From a checkpoint of a small transformer trained on Wikipedia: vocabulary 32000.
MLP neurons of a small language model. Each row is named by its layer, matrix (gate and up: input weights; down: output weights) and neuron, and shows model dimensions 112-303. Each number is 128 + 24 x the weight over its row's rms, rounded and kept within 0 to 255. Numbers have three digits each. A neuron's up and down rows have the sign that makes its largest values positive.
After each neuron's rows, "fires on" lists the tokens most often at its 100 highest values on Wikipedia text that the model never trained on. A number after a token or word is its count.

L2.gate671:142160158132136087102125109139153147132133143119123104133102140155115116140108114108153131112125101110186121131127159120169118100148113123122139147135149173149141097134138111154167186122138154104138137173143118087132158149132147145156148135130100115108127142072115165092135095144144123085181140132134087115148145157149101164191114154148101143174121142115124178102126057099125114109114150101137114173105056128106135145108157171123130134096169130096125138118078168079124083144139065132144120136123145120110143111140110163106111097119094129112123145187086120125130137127149115114
L2.up671:132137122138131070186075126086125103136120130104127102145093129121098136152081137141157146116089141144135129105100143107155134122153104140108104128139157104186127085100171175181141147141098140124118151141108093135177157136105111125148153091081123087163112083130127139143098167117141138139130115164149129078168130132140120159144098136152108142122137131160145119099163153079144113128170110134110120141175116167117131106131131108168106138141117124136114145097129091095117145158132124158144154140168127129116095117127123162116136104162138122114140179188113123133138135116072113097
L2.down671:088080183120136146107150124124152138112132110168139097133130099145121137170164134169107105144124103109128113127126118127133107136137105105158158137139119093135127114151111081174119113098133125120116104137153148120119103144147119119156100185097146125109083129113127139099147072152124174102153116110105072122120120156136118136113158121145098155163117124108139093123119154071117163129162160093148106170145084142123122109128110147140137131128133131132125119179087142110126162134109120156145128122160126135135138126141104134096090163124097120124139125117110134151103132153126145126
fires on: " is" 58, " was" 13, " launched" 5

L4.gate711:166109125118112104143130124107121136131156110138142133089132108136152129111112131114134074115098127176146159123127133174097126129123145134144155151134148113081120072126123121098101108116138162170127095140132140117103130081144120117157119120109077149108092145142134115134075104115154148104145117166156179128115122096145110106109085123140144140102137138109145140110118178135113117100105119106130113116106124133111129159175143099171147110122106119150123147138147147084132158132188103123139111110099132150124115121123167162108134121090091121145166118135128134105123094127146129128
L4.up711:159129166165128126075125141091116126112168133143136161138122087123132110128116176130120124112125150140129095102158084167122161154145132115090090148095130165102117128105153148111128072174130110156139099128151121100150130138135093121132139164085078132108116136145131090123111123084117140109135136125130142087115160115136133130144082152121136105102108109120127135112133139134136099113127146079138140115148124109105131143127137061155132142162095140142139164134141176096158141128144159132129084129139089141138116110101167177139132117124139094143117123099123133131144158112149088139
L4.down711:153161125096133148100130108108135141122139154122115116098131106153131161115106159145142122120163150109147104126105109159142144149123154145084165136134158160145120092066140157164126069155161084113115123112118140128110110100114111130155116137142119108147114150151145135128081120141123121093134128140128073071147178142085094147119176090150098133149164135106156126116134103135150136142117141096135109175104139174162148154188202170130139146113130148095129095142162156087115130191113111138132129103117126148126105164105156177099126126117101151151119115115132131163109136098126114122
fires on: " from" 34, " played" 9, " From" 5, " performed" 4

L3.gate950:110129151105120113164096133125144132136126089147177081151108138138161121115105141126126129108135115106122139150134104152134114085105141143090134107092126111165162080160146109179137136116081155116149111086110104166137142140134090125118113133107157085082144141150129183113141125168126103119163124133131134129102182159088102129143175151124130124141134156129125119160118080146138122152126157166102121089151129144120141128136164118153135153104107128115152123161145164127180104159123104101113130103164154107099084116098151152136146113150149119137166097173127154158123114138124167146
L3.up950:122135123096139152132110135134139145115147154154178090160132095138128166111135142169129145095120094140094146122158154113163130140107156144073136097151139111107141152150139111144111122123116138130108146103075150151134109156108101126140111111146127129099119130144133136087103106191117128135142148102101132144118125137107108137172114132129161098162140139126104117107091116122140119148122170141140143125127097144175112151097148108120092157137124117148131138179143111137145154115147129111184123124169141140156137142095147169146108119121130152120158155117150134153109134113127122136
L3.down950:110133136133134115137103148096111132164133140138158127126110128109109106148142131128088154151143100119140182134165144125162139082088142174134108125110116134160113131143137160167100128088091132148146091124106104128110144179113135090108137118130127121123197155128097130161123131149145119152115131084122170177117105116150120151121138122116119112185146134126104145183124093142140106119090155144141119100135129139114162127132106109130084120124127152145132123157142136141140110118092119153084125108105076101131070120118159088170150093104102096132157117099117156126125118092097149107
fires on: " S" 65, " G" 18, " p" 6, " g" 4

L4.gate900:119136125095121077088135100131131151116142165172109132165123120088113174155122129148104114133158110071175096145159143148158133125097131169137079146114162141139093118158126122163138105122148137141152112121127174124142109139186090145125135117159181107096116111138145090129118141116114149168116128120155123131132152165137161144109128115116064095150121124164096125123098136150160117103108120117176158100103126096129098147115187093136107118117118153120110075153134132164138092179116116163117139091093139134148101088145088142119157129110118110142175181129151138152098164136164162149
L4.up900:157107113103140149088120106128132097144140145115142119126104144134114131123144136191111102138117128117132125128178097161134111172101111122115127137147102101099119124147122092113098121120153127131184182080086124141109112150128158091107130117138140094118125100101160115137142147118196101158046161100153125100110118123120136134150147138115154104170145149146097143082128157121130116098128135139158141140095099126148138145158145143104128121146140105137116130152137109113145101124127149148140150115107117101136116084102104156131165133142091155134110149105128153157119157150130135119
L4.down900:094120122093163082074126159117093112142098134127148126112142097117131133113136155145129132132175117160122102144168160132118153106106126122103114120112139092175113124065161116123113135121115144139124107073151109093101116133110116151130109137138148118129130142131132115102153086081114133143137087086110147137111133123180147101111140097118123122128154150094106152114176124156135150095140145118164118130130109139121125137141134084127118162134111147102127147179127144146126103095154087122161116080139144164114141126126121093134136107135147170135179137096120111116147092120111107135
fires on: "s" 27, " S" 16, " out" 13, " f" 5, " time" 4, " p" 4

L10.gate651:135117145124118126083097115203123105064079142153117133148184156128153126144108092109098106158095134124148148119152111115111069103138113145107150168134180141134086146112172085110096139133126144152141130100115112083133111142103136137129120150116130115141108111124099142114098110167120116072137116099133113099134066138116143134156132165108149125092111106145168137125190135115104128134120116111129125098105131154128136141128143090162132106129137163106151135128126159100129128138127127169119092151121177157131132140129160138140114122135156128103142149099144124171122135115120179090
L10.up651:132103127121089097135115149121131114125145139180112141143091116130134160118119143137138141110140113133152125134100138099159089114116125129142156139138179131142112083109126161121117137128139118120160108124111097097125140124124147118100151106132111079134102132129123136118109120106146196116112141121150119132095093132163097170146134171078163100107100156158164129088153135060141140112110135135086098112123114095105108181142118128151165169119142124109173122142139157124136139157109091125147099112107111124122150153179176133166147139104152151127071131112128126103130184159115201075
L10.down651:109146121123138122115139084119149141142113141144129126111174126152154126109135143135152107103091131110152146111119127160057120102139156169097133120113134125149166138146102133111109106110149092163128092074159126149115148094124137113112144160099155085115124147151060104141137113120132133164155112129161118114144119163132108141130130131105126104172112146103100152104138091131085095126141126162169147134132145089084135131144115104168172086146121106140135115143106165113124124138130123097130158099140108124153149146120115119111125172120142154116112178131131145099106163150151114100
fires on: " the" 28, " during" 10, " his" 9, "s" 5, " this" 4

L2.gate981:149145130098175105118109134108117127170129150121084146161159145127146123099101153127126115103110110139115123092189127115105159107117142151146117121114159096125141100133160126089124136187140122134139090140145160126108168110125121079117200097100132131151117137139087144126162130179148115093127132113157143112146128124095139125153130130109105119128094143140100132129127115140119058134116119106126197135138140130141122124145108123104126147137074102171137161130100095107115126124130153103112134177107153124140155116133174177132091130123117097141149111136104159108084140120128111140
L2.up981:159102161112113139141125079118104130153133115112125137135094106109151168136118151107105087109092138137132126143175124103084124139164151170117129175149140125134108105138169126131121136133136105105154125117137105109137137156081103119136144116108136135151143120104132183129133113133120094108130163126111153092178155145146071136165065131142122150127118156100143152164150134175153191132106113142110148126119114105111122105180168123113145133106121179135128104084149143105084116125099173129109085163118139139139081150115160189126132151106118167126127116137125136125121128098118125078
L2.down981:157127172132153109166088141087124078125180140078131167109173120133135138116118164106115106104123100090125150094124106149096134108133127135102136154173139139110094123113169195148086035108144089100115114128137128092121111130158082119176144136130110125111130132121100139116147088146169130111123141162152077088137164114102107156108133174129138104125092157140132114124151107162143106119178091098156119123146112118143134094144128107121140185148129142156119123147111105099131129143100133129090117125128156112171121136114108151106150133178109145129152140122109139078140110125097133132
fires on: " from" 71, " From" 10, "From" 7, "from" 5

L2.gate787:119141094132126119123143132095138123136110119132170126129120123146120165142164139126143127121102149151145084090138102128126136126137112143140106130114126131091121111156141112151116117108153168112096117142136151107142141145113135100145145112134129091143135096128133152052105129132153136098145112143131149113125114116120100119108100122103097153110130092102155172153138121159196142147144168127130109140101108161107117149149146112133077132127164126130158088103123118087151050130105148140168106099155095110152103104148152213126118123122155169122139132154128082085123138161103157094
L2.up787:123122096140110099105155180139103102119126098118116116146111101111116134088136135129124165099114136149172126114100097106136161130165112164169107119088158158146104097181108087144144067091158126135135136159134132142143139150111097125133139111121086097097118113156111138123140128171135134121141142167131143101139117114081140166148101124149131162127141144098119112139121152161168155141110138121106114156149160132142142195150137130153138123102137098152157099087076125105107079142136146169164115138110126107138114118138151198122140114117149114099144128141128111089123128148104126074
L2.down787:096105125132158110104119116130138128117141071158151096108119111126140125096101151124122133131121094107065148088120095138133105114098153170140135146091081156165129129109087168139126122140106109179105117092149085139115105127135162081114100085102100119130142149168150168137125125110162119135155141115125095148152114164110110117141146167138138095129137115168141148117110155119114156127169128164099123118090149140104123142114132139121146140124126134083089184103110129108140109129117138121100157169145168124129142134151138104149123140166137117172199204147133108135122096112113110154
fires on: " was" 22, " were" 11, " M" 9, " at" 9, " is" 8, " can" 8

L3.gate213:106094143111156099133109125110134153140158154133106108098157124126146130089124151115132113112114136153137157094148108137120137090131152109126137098064106123112136150168103118136169133118161093140162114122150098164108122154106118166145099112118110072096111142103148170103120080121118128089154131083084132128118097129079137106128140101092146114162131135130125146176108139097101099155158128120145118064172122145118127119129128131104089108133080119150106131138112161103132125118090092149159171081146125114169096119089143137096102147109111100110126152144142102195127123179100150113
L3.up213:124136124130116163142073102129105125160134147078095134144124122140159162140116094141137123116065129119147126126158148173159140124182114085106123149121107099136105138123166101139155157097146147106107128095119105104117097107162099101109095160145133152125135087122100156145089121148151117116182126092166139105148184088153127081143121161126132119137153159151157121133098104135127133132122175124155100126137093140137144139134162133128093103097174112139136134113145123124118130137105137133101136100128115150054203107119094123121080114119106145105184126151155139116157128123134129122
L3.down213:123108129109129136132108160096146129099144116134110141159117138123155136136082135153110152179171091091125141132151092139124149087121117193114125108148087135127162130149147102089141105147147178089187091123104134116093140172135112111125101111130143092116110103091169134157135136166093099149142103090129138155127133122121156156087043167160151135153109101142113162142161113153101149153137114153129112133157134098092105130139122067131088085134158121134142141140118181115138105108166153105117146142109092129114152120144151121114096164148107081146143136124119134141142135141123194146
fires on: " c" 36, " t" 8, " K" 8, "d" 6, " St" 6

L10.gate983:141132148097143126093071137142154148141092128141155110125119136140173147182141081124113141121157143134147109142126069100097134158156132087119128162123138082099156136116141112113095107114142108137117130142157097141146085112108139114153133153097115154186106117163102140153109144132100153105122084110195173129120101103177141150152150133100131127116135106115144115120138135117126125174128159127155162134129146143097148153169162088156110104132186104117162142170139138154099119118144106111170147170116140121123129127156136144063090114118145144086137141111146113080130168147132166108
L10.up983:129144134134123094148148133158163126097135101125091124135125093120136145169119169116117125128136088137116161144079137103149128120121108113140117120135131083121154119114076123131097093112156137154100140113144166142121119144092115126092149160145101133158151101128188160104107118110132108120146139108094131113163132128128111131163104095112118133140118166122084130140118143145156126138081117136116102122179082097117146141127169135127114136171086110115088115156158084118089122139124125119099114118120115133118125065111116092130104089101120118146079123131115100117167140153113120116
L10.down983:138138174071093144123091091146108108133113136109113136160186133161129134121126154121103115144131150122116134105116144171130133091117132148134120094180096138172150135131114163112149107162158144169124117138141135145117102095112119199116153121126131153141132142169092102094149119122124104075080155119149123098112147148123142112126159096130132113171159124156117129143135096143153112153139116133088103143122121183148102172180103130147117150106089161156142136143078135102137158134140137106154145151137128135109183146118101164123133134115105148125131144100151123141093130083131158183
fires on: " the" 67, " from" 7, " to" 6, " since" 5, "s" 4

L3.gate783:139151135140132142146141133191115124145135103142131175127096185172070136152138144128139195142156138133169092105117126130121083110135147147137132128103176095165146101116158120175127166133137101080124163132128124127179129148154114090184160122094117136158137138149135107113098109136090179069135102104140136133162131162087158128152123160149130162136114159121151114092120114156112071138166120120157109127151130136108131139161132124147120112132104140113096118161102103096131111140103122141175150147119125131109163120110114170138091084123104145131143181194116126140099094121133113080
L3.up783:136143184157131133104149121138089096119101104157105161153116153130091133133128149156145195144145101153167116111113114117120155157150146164176140126133179136146158095148170132133113110138152100109097169113134142121134178143125090070168147105099100129146139134083117158131125133127163184108115092104115100114151137153091136062109118143158084124135153132100153121086139143153135098137191133148158107130140088139098143103156137149144107109162163133122128127149123110145135123138154112144137135138148166147117164151099140129111102100086117126133165155154104101103125134129090110119
L3.down783:138147171169120101079135117160150122109118123142141089123105116141116133153096124144151146116124159087092122143177139143080125135146070112131174102110133144095102110123155115150112150114174153098068116119106167114126107131142119087154073151127169126134112154145144136117143115150130147120132118103150118132117106147117113116141157147173114125133113142110098098120119143078110118133149138146170143169160158116139133127091138120138126151113109131146124134165085126083134094133130121136114129137140109145103172127125127091158060126123151195131146145115097128135091096091135123146
fires on: " is" 47, " was" 7